{
  "n_kv_head": 2,
  "norm_place": "pre",
  "positions": "rope",
  "bias": "none",
  "init_std_qkv": 0.0231,
  "init_std_up": 0.0231,
  "optimizer": "adamw",
  "weight_decay": 0.062,
  "warmup_steps": 382
}
MLP neurons of a small language model. Each row is named by its layer, matrix (gate and up: input weights) and neuron, and shows model dimensions 16-143. Each number is 50 + 12 x the weight over its row's rms, rounded and kept within 0 to 99. A neuron's up and down rows have the sign that makes its largest values positive.
After each neuron's rows, "fires on" lists the tokens most often at its 100 highest values on Wikipedia text that the model never trained on.

L8.gate101:58 18 36 56 42 36 62 41 59 46 43 50 43 57 42 52 48 37 44 42 61 31 62 64 49 48 54 34 46 66 54 58 38 37 68 49 38 36 54 41 56 55 40 29 56 59 50 68 57 56 59 36 64 56 65 41 47 42 48 50 75 50 42 57 54 30 48 51 41 54 77 61 30 40 69 49 41 56 64 56 50 38 36 41 58 36 39 43 48 40 39 40 49 52 35 64 36 32 47 51 49 24 41 42 62 47 56 63 27 79 48 67 63 55 68 77 52 69 37 47 76 46 59 37 45 54 46 65
L8.up101:50 64 50 81 51 51 25 65 50 39 27 39 57 48 65 42 56 47 59 29 52 35 26 45 65 46 45 70 57 40 40 48 35 43 53 41 49 57 38 34 51 52 59 50 51 64 30 43 32 38 51 48 29 59 51 28 59 24 65 67 65 50 27 64 65 34 66 59 50 37 48 39 64 69 43 76 79 34 66 65 53 33 40 45 45 53 56 50 60 44 45 40 40 50 44 68 49 46 49 42 49 40 32 48 54 54 47 51 35 79 53 61 74 40 44 55 59 52 59 53 68 42 55 63 52 61 39 65
fires on: " of", ".", " de"

L8.gate73:36 41 43 60 39 69 46 43 40 53 56 28 60 52 53 46 56 54 66 54 75 47 40 71 47 53 58 43 52 55 54 41 33 45 53 58 51 42 59 53 41 50 40 47 32 63 55 54 72 51 45 46 26 50 48 45 51 53 47 46 67 33 27 58 63 50 36 63 43 48 44 47 32 69 72 55 62 50 62 34 48 46 34 51 46 28 53 47 52 73 44 50 37 39 38 40 33 73 40 51 52 43 31 46 60 41 36 53 31 74 56 61 56 64 64 36 58 77 32 39 62 55 62 42 47 49 56 59
L8.up73:42 63 64 71 42 64 43 64 57 49 60 31 45 55 62 35 64 52 52 49 58 59 47 44 71 40 63 60 66 48 48 38 33 33 61 56 63 76 41 54 43 45 78 48 49 68 45 23 56 48 48 61 47 61 41 68 45 65 57 65 57 57 37 43 38 22 69 48 47 41 71 28 46 54 52 51 81 45 52 56 47 56 54 47 53 39 66 24 56 57 24 31 69 34 58 47 50 72 38 49 62 47 47 44 47 41 48 56 48 60 55 50 67 38 42 46 55 55 45 35 44 50 47 60 61 85 53 52
fires on: "p", "S", " of", " km", "m", "."

L9.gate14:60 35 56 31 55 31 63 42 26 25 46 62 42 54 43 82 37 51 48 35 76 69 47 49 52 39 52 56 70 71 54 37 35 23 49 56 34 31 44 57 50 48 69 46 58 61 48 59 66 71 60 45 50 53 68 53 55 51 56 25 56 45 44 31 57 33 38 40 47 54 38 41 38 38 51 39 22 39 33 52 31 40 48 50 61 62 64 47 30 78 44 55 38 38 48 39 39 60 45 45 35 43 36 44 49 27 57 70 38 59 62 41 41 35 40 50 44 40 43 42 69 28 59 50 54 59 68 49
L9.up14:67 34 48 48 57 29 57 57 49 49 48 60 42 60 53 70 49 55 29 69 59 62 40 48 39 45 56 30 49 54 55 53 43 36 35 36 64 36 55 36 63 58 63 38 43 56 68 71 71 52 67 60 39 54 61 76 46 42 40 37 51 58 43 29 54 53 51 67 54 52 66 36 60 40 42 36 34 26 49 68 33 42 36 61 55 66 40 59 58 38 51 49 47 48 52 24 46 56 53 41 44 45 43 46 30 46 33 60 20 71 40 68 50 58 36 36 58 66 44 37 68 35 60 60 70 53 65 54
fires on: " (", ",", " of", "a", " &", " as"

L10.gate142:64 44 25 56 29 53 29 64 60 54 78 44 36 45 46 56 38 45 52 49 39 52 51 50 40 62 60 32 47 38 66 77 34 51 33 59 55 51 47 46 48 31 67 22 62 23 54 57 48 53 55 42 54 64 41 38 45 27 45 38 55 43 59 48 41 58 36 55 50 65 39 48 60 71 44 63 44 65 67 58 56 23 59 50 51 68 53 41 37 53 58 57 55 64 51 31 65 36 33 60 63 42 64 50 58 50 59 57 37 43 54 58 56 48 47 40 35 64 57 40 69 39 52 88 33 39 53 63
L10.up142:45 49 28 54 56 61 56 53 62 55 43 34 55 43 41 40 56 56 69 36 36 49 31 36 43 42 44 55 50 52 42 51 50 64 57 50 53 64 44 54 57 50 52 53 43 53 47 49 41 46 40 61 58 63 50 53 68 38 58 61 58 45 44 54 56 46 55 59 46 36 25 43 37 52 43 51 53 61 71 38 61 42 42 58 85 70 42 27 55 28 65 71 47 47 73 44 39 41 58 35 53 25 56 51 48 64 69 38 70 41 31 50 25 44 61 47 48 40 56 30 46 32 30 53 47 65 49 43
fires on: " well", " was", " are", "t", " is", "-"

L10.gate103:53 42 44 44 37 50 68 52 51 61 38 45 48 73 30 49 57 66 39 42 54 67 33 35 59 42 24 50 61 46 60 47 35 52 42 55 40 44 66 60 56 69 64 59 42 74 58 39 67 52 41 56 40 37 51 60 43 40 56 46 68 49 58 35 65 42 43 56 15 53 24 54 28 49 52 51 37 44 52 48 37 45 51 61 49 65 76 40 46 48 44 50 47 64 71 42 69 57 60 44 40 23 25 62 49 49 64 34 56 37 61 47 62 40 39 41 62 59 44 50 34 43 37 22 59 66 54 76
L10.up103:74 50 64 51 40 43 59 34 57 47 48 53 38 37 34 43 57 42 46 49 50 57 27 58 61 40 53 54 42 46 48 32 51 36 52 54 67 52 48 45 79 59 42 55 63 68 49 70 49 55 39 53 80 40 29 26 48 25 34 43 72 31 48 36 60 33 68 46 40 45 54 57 37 45 41 49 47 50 44 37 39 50 36 48 36 64 46 41 37 61 37 79 53 40 46 39 45 43 54 37 66 65 33 50 58 50 38 48 49 25 42 67 47 47 53 31 48 28 35 41 52 43 47 32 33 57 33 61
fires on: " ad", " sc", " re", " Sc", " acc", " h"

L9.gate213:57 51 36 39 49 44 65 33 30 36 83 64 62 74 72 47 28 58 43 55 52 58 26 42 42 53 43 43 42 42 54 34 33 41 42 64 53 49 42 59 34 59 39 57 52 37 70 71 47 45 64 43 68 63 36 51 33 56 47 71 53 31 59 46 52 20 59 46 39 42 44 33 44 43 45 42 45 68 48 47 32 46 33 81 66 55 60 62 37 45 57 60 63 57 53 55 53 57 44 57 59 55 71 29 47 49 63 63 34 50 26 53 62 56 59 57 37 44 55 47 53 56 59 71 47 59 38 52
L9.up213:56 61 68 64 60 71 59 69 40 54 37 56 46 61 55 56 53 56 59 59 29 61 30 60 69 37 54 60 50 41 33 33 63 49 59 40 52 60 62 58 29 44 60 30 30 36 55 36 27 61 48 74 45 59 49 27 23 68 68 41 38 50 55 64 49 26 59 40 60 38 52 31 48 38 27 49 59 44 55 34 53 62 53 65 56 34 60 54 39 26 44 48 55 34 42 59 50 52 61 51 57 50 45 67 27 60 43 36 54 65 57 56 66 34 45 38 54 37 45 53 35 38 33 48 63 60 47 34
fires on: "\n\n", " of", "=", " prep", " inst", " ret"

L8.gate75:41 41 35 54 45 54 65 48 49 27 58 52 53 59 60 47 55 59 48 66 52 40 62 65 52 47 49 21 69 53 67 38 38 34 57 54 50 45 66 59 35 41 59 48 65 34 72 43 41 34 49 67 56 59 53 52 37 44 48 42 39 48 68 55 40 54 51 44 40 41 33 58 55 47 30 47 64 65 49 53 35 63 55 53 55 32 83 76 43 45 41 33 62 57 46 61 45 60 49 63 29 21 52 57 42 59 55 55 38 52 53 58 52 67 43 64 37 34 54 51 62 60 66 72 53 53 42 66
L8.up75:42 42 47 39 68 61 55 56 57 34 52 35 47 43 56 46 55 63 40 35 41 73 32 47 58 32 48 39 46 61 36 24 57 32 50 39 57 67 64 52 53 45 49 55 52 46 55 59 50 61 54 51 45 71 40 41 51 68 60 40 50 57 66 34 45 37 69 51 55 49 51 53 50 27 19 58 50 59 31 45 45 52 42 43 70 49 58 51 42 35 45 45 64 52 57 52 40 43 59 51 41 57 38 90 53 53 47 34 49 31 32 50 81 40 49 35 57 37 31 24 69 58 50 79 61 56 34 58
fires on: "\n\n", " att", " ret", " int", " ent", " exp"

L4.gate103:33 24 48 75 28 40 51 51 61 57 42 48 33 53 55 28 61 62 52 65 64 45 37 64 55 43 33 61 54 27 50 51 36 54 38 75 50 68 55 67 31 44 40 58 52 60 65 52 67 50 45 58 40 48 65 47 34 59 55 40 38 49 52 44 58 42 31 58 35 45 40 56 66 43 42 30 38 39 57 52 47 44 33 62 56 69 56 53 64 48 73 62 77 47 45 41 48 67 41 63 51 46 44 58 51 32 78 59 56 19 45 43 40 50 67 50 49 41 58 49 33 50 72 71 55 42 45 57
L4.up103:36 74 53 50 43 50 56 36 38 42 31 59 32 48 50 51 59 61 41 56 54 68 52 50 63 56 33 68 38 45 59 57 41 40 67 48 51 68 40 53 36 80 65 46 44 78 50 46 67 37 43 24 49 56 63 54 30 59 52 59 32 57 60 46 45 72 55 44 53 34 33 50 56 45 40 53 54 48 52 43 46 43 26 42 54 54 40 31 70 53 48 74 60 57 57 35 64 26 49 33 34 37 66 39 70 44 53 54 43 58 54 35 38 51 40 33 45 48 51 59 39 22 51 70 39 68 30 54
fires on: "'", "si", "\"", "pp", "acter", "pt"

L6.gate61:48 63 48 53 38 19 40 67 44 36 67 62 20 33 63 51 47 46 45 63 60 62 62 36 52 48 33 43 56 60 64 51 25 20 71 58 67 54 34 39 38 60 59 58 51 46 40 47 54 45 61 56 34 68 40 44 61 49 61 47 37 39 54 50 70 44 37 43 39 53 54 57 56 33 57 53 41 32 58 44 47 50 22 71 48 27 49 48 31 62 62 79 47 63 48 41 48 42 47 51 30 33 44 55 68 44 25 58 66 28 54 55 58 53 68 29 53 48 37 34 62 42 46 40 43 50 45 72
L6.up61:47 53 32 62 39 36 23 38 37 50 53 38 54 41 28 43 46 60 63 68 57 37 63 38 60 42 34 56 51 49 64 32 31 41 68 46 55 63 44 22 47 66 49 56 53 54 52 38 51 40 42 44 40 71 61 55 50 53 62 59 47 30 52 69 73 31 57 58 42 40 48 38 49 59 66 48 44 52 59 54 47 52 47 57 32 32 30 25 29 61 43 64 61 49 40 61 27 41 51 30 34 45 45 52 61 31 50 48 50 45 47 28 57 40 74 65 52 48 41 64 40 40 45 70 74 63 45 50
fires on: "'"

L9.gate246:62 31 25 30 53 34 65 49 61 60 45 53 42 52 68 54 44 41 52 43 48 46 46 67 51 38 43 32 55 50 65 63 17 47 60 59 27 26 58 50 31 61 50 47 35 51 57 82 61 66 81 49 47 62 62 30 52 56 46 44 41 50 46 41 50 49 42 54 41 66 49 64 42 57 54 44 30 64 45 64 55 56 41 50 64 58 76 63 43 58 49 47 49 62 35 67 44 41 36 45 44 50 54 39 41 51 61 59 29 56 56 21 48 45 56 61 52 51 46 37 79 49 70 55 35 27 62 67
L9.up246:64 34 36 52 55 49 64 41 49 57 58 58 46 63 78 48 64 56 45 48 56 74 50 72 72 46 50 41 37 36 38 45 55 54 50 54 62 41 49 39 32 54 35 36 39 33 45 41 53 79 48 53 45 61 85 52 45 41 62 54 31 57 36 61 24 41 66 68 56 53 52 35 54 34 62 45 54 46 46 57 46 54 67 66 60 54 52 75 48 44 52 30 39 49 50 55 69 44 45 41 49 51 67 65 46 59 37 49 49 48 84 40 39 52 46 40 71 43 26 43 59 53 29 43 56 40 73 50
fires on: " (", " |", "\n ", ",", " and", " a"

L4.gate231:26 37 53 36 53 72 38 50 61 42 46 37 40 39 78 50 55 56 47 55 56 36 50 51 42 62 56 56 45 45 62 32 18 56 60 72 51 76 40 59 54 25 53 54 73 59 49 30 46 51 56 61 53 56 70 51 23 33 71 43 52 63 31 53 56 53 56 52 29 32 55 53 70 36 41 43 58 43 59 36 40 51 58 52 69 42 58 81 37 44 55 34 84 47 48 84 50 69 40 74 50 48 54 35 54 40 62 57 42 32 38 53 32 61 40 62 37 37 58 73 41 70 68 58 45 51 43 60
L4.up231:75 53 34 52 62 69 64 26 45 65 49 64 50 39 34 70 69 44 60 65 47 58 57 69 69 54 45 48 40 46 54 64 40 29 39 57 52 64 44 15 43 38 66 30 57 67 50 49 27 60 36 57 36 45 45 47 44 55 86 42 56 31 61 56 43 46 53 46 38 25 51 50 68 44 67 45 55 67 84 58 59 42 60 53 54 31 56 35 46 60 53 60 45 32 33 52 62 56 45 58 67 62 46 55 70 49 59 54 62 57 41 59 29 63 71 44 55 67 54 53 32 36 54 56 38 33 69 40
fires on: "pp", "'", "ss", "tt", "cc"

L2.gate280:26 44 68 42 46 45 64 56 33 43 61 64 36 51 54 32 60 45 39 35 45 54 46 58 64 35 60 65 49 25 46 60 39 64 61 54 42 51 33 62 47 65 69 56 45 69 55 40 60 68 67 54 71 48 36 57 61 40 49 42 64 55 59 60 46 54 56 32 73 57 36 67 48 34 46 48 50 58 58 53 54 49 72 53 40 55 55 46 35 41 48 50 30 55 58 47 47 56 38 50 63 73 68 46 83 45 58 62 38 29 48 33 42 59 51 45 34 60 76 38 64 65 74 44 48 44 33 46
L2.up280:40 41 64 56 43 38 59 41 35 49 82 63 45 52 71 45 71 42 38 38 42 45 60 39 71 29 32 50 54 37 51 72 38 57 53 54 60 51 34 55 59 52 76 65 45 71 52 39 43 61 75 59 57 33 63 56 54 34 58 42 58 41 58 45 52 27 57 55 51 58 35 83 51 45 50 44 54 54 76 47 46 54 58 59 57 48 44 52 50 51 55 64 59 57 38 36 51 71 50 51 43 57 60 41 51 46 37 51 64 57 63 34 39 45 42 26 53 50 61 40 49 54 62 47 58 54 44 56
fires on: " as", "et", "ad", "t", "de", "an"

L6.gate254:52 51 32 63 36 32 48 46 49 36 60 50 66 33 51 55 47 50 48 50 43 26 55 50 49 52 59 25 41 69 49 73 42 58 41 64 50 58 60 48 45 46 41 37 68 41 62 51 56 36 56 30 61 54 62 57 54 36 47 48 48 40 60 42 48 55 49 46 22 55 42 30 28 56 47 44 51 62 18 53 29 55 54 54 55 63 33 34 53 56 35 44 64 56 58 37 59 46 45 57 32 44 50 44 67 41 64 57 43 65 55 56 57 43 62 59 47 70 61 65 37 64 67 88 29 32 68 51
L6.up254:47 55 44 73 53 57 56 55 48 48 64 29 51 49 41 55 65 36 59 67 43 47 66 44 47 46 27 39 32 52 57 38 50 46 53 46 46 63 61 47 52 58 46 52 32 64 54 40 47 44 39 32 34 56 31 26 38 36 46 42 38 49 71 23 55 67 83 45 58 52 77 52 41 51 24 38 57 55 56 60 57 65 60 54 57 56 45 38 61 49 41 64 43 39 43 52 43 42 43 47 54 51 30 63 75 56 43 59 66 61 32 58 36 72 26 37 50 46 45 50 36 23 44 64 43 62 59 52
fires on: " well", "t", "ll", "d", "tt", "p"

L8.gate28:61 47 25 26 66 27 33 62 48 46 60 52 52 49 59 52 48 64 43 54 63 74 63 59 57 64 62 58 29 56 56 46 43 28 41 43 58 30 32 36 44 35 48 38 54 39 54 76 66 46 55 62 65 59 55 35 46 54 51 44 32 47 47 42 53 52 64 58 54 48 42 47 62 61 34 57 37 58 31 62 11 44 26 55 52 59 38 47 41 56 43 71 39 35 51 50 44 41 52 63 43 50 33 66 49 41 53 49 49 47 37 46 67 76 34 43 49 38 46 22 83 59 69 36 54 59 53 63
L8.up28:62 31 38 45 73 43 57 62 63 47 64 49 52 65 30 63 35 68 28 49 47 47 76 51 50 48 39 46 50 46 48 54 55 47 48 33 26 38 65 59 72 31 45 50 61 49 59 55 49 65 48 69 61 47 63 48 45 48 45 65 36 68 57 46 35 56 50 68 47 63 41 43 35 55 44 41 19 56 51 63 37 53 41 54 70 84 53 60 37 53 51 34 43 37 64 57 47 59 55 51 42 66 67 45 29 35 72 50 26 48 56 37 31 47 48 53 48 48 41 48 44 47 58 62 60 60 67 52
fires on: ",", " (", " |", " –", " -"

L9.gate296:37 42 26 53 43 49 46 64 56 34 35 37 45 55 66 44 41 38 44 37 60 59 17 51 51 57 46 56 61 57 33 52 44 48 47 43 49 63 49 52 56 74 44 80 48 57 53 46 59 33 62 72 68 52 34 54 36 34 62 43 54 40 45 51 46 45 59 65 39 44 39 51 48 38 53 41 51 50 20 50 57 24 32 41 51 72 46 34 59 38 49 61 55 56 61 44 56 48 49 45 46 50 56 44 43 31 42 42 37 36 34 41 62 46 40 49 44 49 34 59 41 44 75 62 55 30 66 68
L9.up296:47 47 28 52 50 73 69 55 69 69 50 44 54 55 42 44 53 52 56 53 43 64 54 51 46 23 58 57 67 42 41 32 56 48 63 60 61 64 55 59 71 65 58 63 76 60 61 66 58 52 53 66 35 54 47 83 52 47 69 59 63 43 47 47 43 34 45 42 35 22 53 50 39 34 52 50 32 34 60 48 40 51 54 48 46 54 60 31 38 33 50 59 57 56 33 37 50 51 47 60 57 47 55 54 41 48 42 49 39 45 34 37 53 60 34 62 38 19 34 42 67 49 60 51 43 50 51 38
fires on: " ad", " his", "\n\n", " her", " sc"

L5.gate43:40 69 56 52 49 25 72 53 40 60 55 79 11 64 58 50 66 55 55 41 70 34 50 40 61 50 20 62 46 42 44 43 63 40 60 55 22 17 65 43 37 63 45 63 46 49 55 56 44 68 53 50 54 40 55 50 63 59 47 47 51 51 47 57 55 53 59 61 25 71 45 34 55 47 65 44 51 70 51 41 43 82 47 58 66 53 52 44 46 52 52 35 38 60 50 67 53 68 54 56 52 46 70 52 65 47 43 54 50 52 51 39 58 42 49 53 54 43 42 41 48 66 47 67 16 38 40 42
L5.up43:29 67 51 57 50 59 85 50 62 30 53 60 50 78 56 72 57 64 64 68 35 61 18 38 59 24 61 29 72 61 34 41 36 65 36 40 59 56 61 26 45 64 56 32 40 60 47 25 35 47 62 49 57 60 48 85 58 52 54 67 61 43 53 42 42 26 56 60 55 67 47 51 31 39 69 45 66 61 73 43 55 54 53 62 45 32 48 43 28 44 66 65 33 55 59 60 61 25 57 47 64 52 58 57 61 55 45 37 63 67 44 23 54 45 56 53 55 58 41 31 50 51 54 49 54 63 52 49
fires on: " main", " Cup", "ad", " second", "de", " Euro"

L4.gate241:65 40 57 66 21 39 47 59 62 55 66 62 54 69 57 34 51 45 47 57 26 41 54 22 37 37 44 50 49 42 45 52 43 56 41 50 56 55 70 32 49 37 23 58 44 58 43 44 61 39 62 45 64 48 29 55 60 42 51 47 76 41 42 52 46 36 55 53 38 47 52 49 50 61 46 28 48 46 53 56 38 71 53 38 39 52 48 37 67 55 63 43 50 61 34 26 51 54 41 56 52 91 48 41 60 47 69 58 36 58 32 43 43 61 44 60 47 67 49 63 58 55 85 64 45 51 49 65
L4.up241:42 41 38 81 51 58 55 52 42 60 42 63 60 63 49 49 60 43 58 68 48 53 54 47 43 30 31 48 66 35 31 45 49 57 39 56 56 48 42 48 25 44 31 67 42 53 57 33 71 58 48 51 79 45 38 50 37 37 50 65 53 54 46 31 39 51 49 54 37 70 51 35 47 37 49 39 50 54 44 49 42 80 64 54 47 65 73 52 49 38 80 40 38 60 57 50 65 52 45 59 43 56 50 55 78 69 59 52 45 59 13 59 42 51 32 53 46 58 45 72 65 31 55 55 36 50 46 61
fires on: "s", "z", "k", " have", "ar", "d"

L5.gate277:59 39 39 58 45 69 45 39 51 50 69 41 65 56 62 50 55 47 52 56 40 70 44 50 35 59 33 50 70 46 54 62 35 57 27 59 47 44 41 57 55 54 48 57 67 40 65 51 62 47 58 66 56 39 50 53 45 50 60 38 55 34 55 30 46 53 70 59 31 65 31 65 41 73 53 40 64 32 38 49 59 65 37 59 41 58 51 25 34 61 42 53 52 55 66 47 51 54 41 59 43 65 51 44 45 54 72 56 57 60 27 59 54 69 71 43 39 47 54 39 54 62 45 58 56 67 59 55
L5.up277:71 51 38 50 29 60 25 71 64 29 54 30 34 59 53 52 58 30 48 61 58 67 69 74 59 46 64 44 41 43 56 48 49 38 34 49 19 60 60 52 28 47 56 41 67 31 38 41 54 37 55 72 30 61 67 60 31 59 81 47 56 51 69 51 39 37 51 50 50 64 36 30 53 32 52 60 45 39 44 46 38 53 43 47 48 46 56 53 56 41 36 59 51 55 45 51 58 64 52 56 52 42 24 69 40 49 35 50 61 43 61 31 52 52 57 59 54 52 45 55 61 54 47 45 72 40 50 46
fires on: "P", "c", "bi", "nt", "mu"

L8.gate50:28 58 42 59 44 61 48 59 13 35 55 21 59 67 71 34 55 43 50 63 47 36 60 64 42 62 41 60 26 58 65 53 42 54 57 58 53 58 60 44 56 48 43 44 52 66 65 42 38 44 63 39 37 56 38 63 58 60 66 37 62 58 46 45 73 50 51 70 45 60 28 60 26 53 74 35 46 53 46 49 35 40 54 56 61 34 51 48 44 59 47 57 53 42 34 55 77 68 38 56 45 53 38 51 72 28 58 58 61 56 70 41 48 57 37 47 45 61 42 53 51 49 57 53 48 71 59 42
L8.up50:57 34 60 54 47 64 39 62 45 52 46 16 54 35 39 62 59 66 62 65 50 33 48 34 53 72 50 34 63 51 76 65 54 43 48 50 55 59 50 55 48 22 53 63 54 46 31 46 59 47 53 51 62 39 53 41 16 57 62 65 44 68 46 20 60 47 53 60 33 45 33 63 67 52 53 50 24 69 45 46 48 50 42 53 50 28 43 41 40 43 43 58 45 20 33 54 56 46 56 37 32 59 40 38 65 38 39 47 52 47 38 38 38 41 53 45 61 57 38 61 35 45 63 28 55 60 59 41
fires on: "-", " of", "p", " the"

L6.gate218:66 68 41 44 58 42 65 45 53 38 44 52 51 52 58 56 49 56 46 54 63 42 48 48 34 61 52 49 66 69 45 22 42 52 54 59 39 55 60 52 42 65 38 48 60 23 55 82 57 07 57 47 71 45 26 67 49 45 50 49 42 44 60 40 53 31 41 55 36 59 46 48 29 45 56 64 33 60 54 51 54 32 63 61 70 47 61 55 48 63 40 54 37 67 49 51 60 45 51 73 29 44 42 50 51 49 31 58 49 58 39 61 55 36 45 66 38 42 39 34 68 56 62 45 68 53 63 50
L6.up218:41 60 57 38 39 29 46 59 46 68 61 56 58 60 69 64 48 67 47 58 48 34 57 33 55 58 60 76 23 53 55 47 55 74 45 49 71 46 29 41 48 40 50 37 50 50 51 35 35 37 56 47 44 37 43 60 47 50 57 56 55 38 67 64 41 56 52 52 35 65 51 75 47 66 56 47 40 45 56 37 26 38 32 39 57 48 39 59 43 49 40 33 56 55 59 50 51 40 49 32 43 54 39 58 51 33 53 47 38 45 49 45 35 27 52 60 56 70 62 54 31 67 37 56 52 29 39 39
fires on: "-", " and", " out", " Trans", " Inter"

L4.gate21:47 43 58 51 38 73 50 48 62 20 38 59 67 46 51 10 36 58 51 51 47 36 55 47 41 25 53 66 46 45 61 39 24 52 52 53 52 53 34 42 38 73 49 45 71 44 68 65 46 55 70 65 42 56 44 43 54 28 41 60 62 43 52 56 42 56 48 69 37 54 57 41 35 58 33 54 36 41 60 62 47 59 51 64 51 46 46 57 59 35 71 33 42 33 42 55 44 41 47 53 46 48 34 37 46 64 67 51 42 53 41 43 51 31 43 65 51 52 40 58 58 35 66 62 13 46 66 58
L4.up21:33 38 53 64 29 46 33 56 27 34 45 42 51 31 66 54 64 42 50 32 45 61 50 59 47 39 34 49 27 39 55 23 56 58 51 53 33 33 48 44 41 59 39 39 51 57 49 38 41 54 50 58 25 66 34 44 40 60 65 38 56 47 63 66 63 47 45 50 50 33 61 63 30 44 31 54 52 55 67 42 54 25 76 45 57 60 58 62 66 48 51 43 40 47 63 33 18 36 48 44 57 44 48 45 65 43 59 48 58 66 81 61 59 47 56 59 47 60 42 16 42 45 56 65 65 38 41 33
fires on: " La", " la", "La", " Le", " dep", " l"

L4.gate284:43 37 52 61 20 44 43 39 38 47 58 50 48 57 48 45 45 65 48 45 68 45 46 59 78 32 56 32 28 55 57 35 43 62 72 55 60 18 39 47 42 44 43 49 67 40 60 58 61 47 70 40 56 52 30 67 78 28 37 54 46 38 41 57 48 46 44 45 59 52 46 42 54 53 51 65 51 71 81 53 48 32 36 51 57 53 50 42 57 39 53 44 41 43 54 49 43 61 43 62 57 68 47 48 79 39 45 59 35 41 33 51 46 65 67 61 39 67 47 69 57 48 51 58 41 82 36 71
L4.up284:44 49 49 45 27 40 49 45 48 58 65 61 56 62 56 48 37 52 51 47 34 55 44 64 38 45 53 55 58 58 44 62 53 50 44 41 34 42 42 54 68 55 46 43 37 49 70 80 28 57 74 54 56 56 53 77 49 49 44 44 65 56 51 55 55 76 53 49 43 32 51 27 53 63 50 33 46 57 59 55 27 36 58 43 59 51 42 57 47 47 40 31 52 47 40 36 29 29 48 47 47 63 43 36 44 30 66 41 43 28 54 36 70 60 73 42 51 68 84 47 34 46 45 53 59 44 45 49
fires on: " made", " make", " making", "y", "e", "ise"

L8.gate181:41 62 46 40 25 50 42 60 47 40 61 33 74 65 38 48 50 69 64 58 56 46 28 39 43 61 36 52 56 56 56 39 44 31 72 54 44 43 55 56 38 35 38 49 44 43 44 53 46 28 51 61 46 45 37 54 68 55 69 70 67 42 61 63 46 37 38 25 41 60 46 56 29 51 44 51 38 69 53 46 49 44 61 32 52 54 42 34 33 60 30 42 66 48 52 64 63 46 44 59 52 43 67 70 63 35 51 41 48 26 41 46 38 54 55 57 26 59 41 31 69 52 42 59 55 53 59 43
L8.up181:57 72 73 60 34 64 39 57 60 36 54 56 76 44 50 74 44 54 69 38 55 55 28 54 27 64 78 49 44 47 57 63 64 70 38 46 39 54 47 44 54 37 53 51 59 64 49 26 28 49 45 49 72 53 40 58 48 40 28 80 53 48 73 52 77 41 58 61 61 37 48 53 58 60 55 47 43 21 59 42 48 35 53 53 49 36 33 58 47 59 21 59 62 35 70 50 58 34 52 64 47 46 44 27 49 59 51 48 60 44 53 78 48 45 46 54 44 46 66 49 48 54 37 61 55 42 67 33
fires on: " and", " or", "-"

L5.gate287:38 38 26 54 42 60 46 62 42 60 49 57 49 47 53 26 48 41 34 72 63 45 47 17 55 77 38 28 43 44 53 46 38 42 71 46 38 72 44 44 42 46 59 34 45 33 61 59 46 44 57 55 50 68 61 45 45 64 63 36 59 58 50 65 79 27 59 41 43 57 54 52 68 32 55 44 53 58 48 53 58 69 47 49 50 31 63 49 41 50 43 43 52 45 47 64 45 35 46 55 47 63 43 60 77 43 53 48 30 34 55 40 56 45 46 63 51 55 49 38 67 40 56 40 66 31 54 57
L5.up287:33 65 21 76 44 39 35 30 44 47 60 53 65 48 59 69 42 49 67 61 57 29 57 46 54 64 41 52 38 42 56 36 42 50 61 51 43 45 40 68 60 42 36 61 63 55 59 41 44 58 44 64 33 69 55 34 52 37 49 71 61 33 35 70 48 28 45 42 47 27 54 24 40 44 49 43 61 54 54 34 42 50 42 72 35 51 55 43 45 63 42 54 63 55 31 53 26 44 44 60 53 49 41 55 67 48 48 55 31 45 57 58 37 60 57 72 46 45 65 24 62 41 68 62 44 59 42 38
fires on: "'", "s", "’"

L10.gate14:44 66 34 43 49 48 48 49 67 50 71 59 53 62 58 74 57 23 50 61 43 75 66 74 22 35 59 50 65 22 51 46 42 51 71 74 48 30 52 44 48 35 42 54 55 39 40 33 63 27 37 48 75 56 32 47 46 59 59 53 59 66 42 45 48 70 64 54 64 47 30 53 52 48 61 47 49 47 53 59 44 51 44 65 36 53 39 28 35 55 43 26 49 63 47 58 61 41 49 50 44 64 37 52 50 67 49 62 43 39 40 52 38 80 65 49 47 43 53 45 62 57 31 47 51 36 54 39
L10.up14:46 49 75 55 42 70 52 12 38 39 54 47 62 45 36 61 59 32 76 50 44 54 43 38 68 60 27 27 49 52 43 57 57 40 52 50 60 61 50 63 46 61 53 57 40 62 62 44 38 61 55 63 25 81 49 46 42 50 28 38 51 56 63 56 61 48 39 46 49 59 50 50 36 50 38 55 51 54 40 45 51 30 47 33 29 54 35 49 54 52 40 61 52 44 71 38 40 40 56 48 39 47 82 24 50 54 32 49 53 71 40 43 26 67 36 40 44 66 68 42 33 57 51 89 34 34 45 54
fires on: ".", " .", "\"", "?"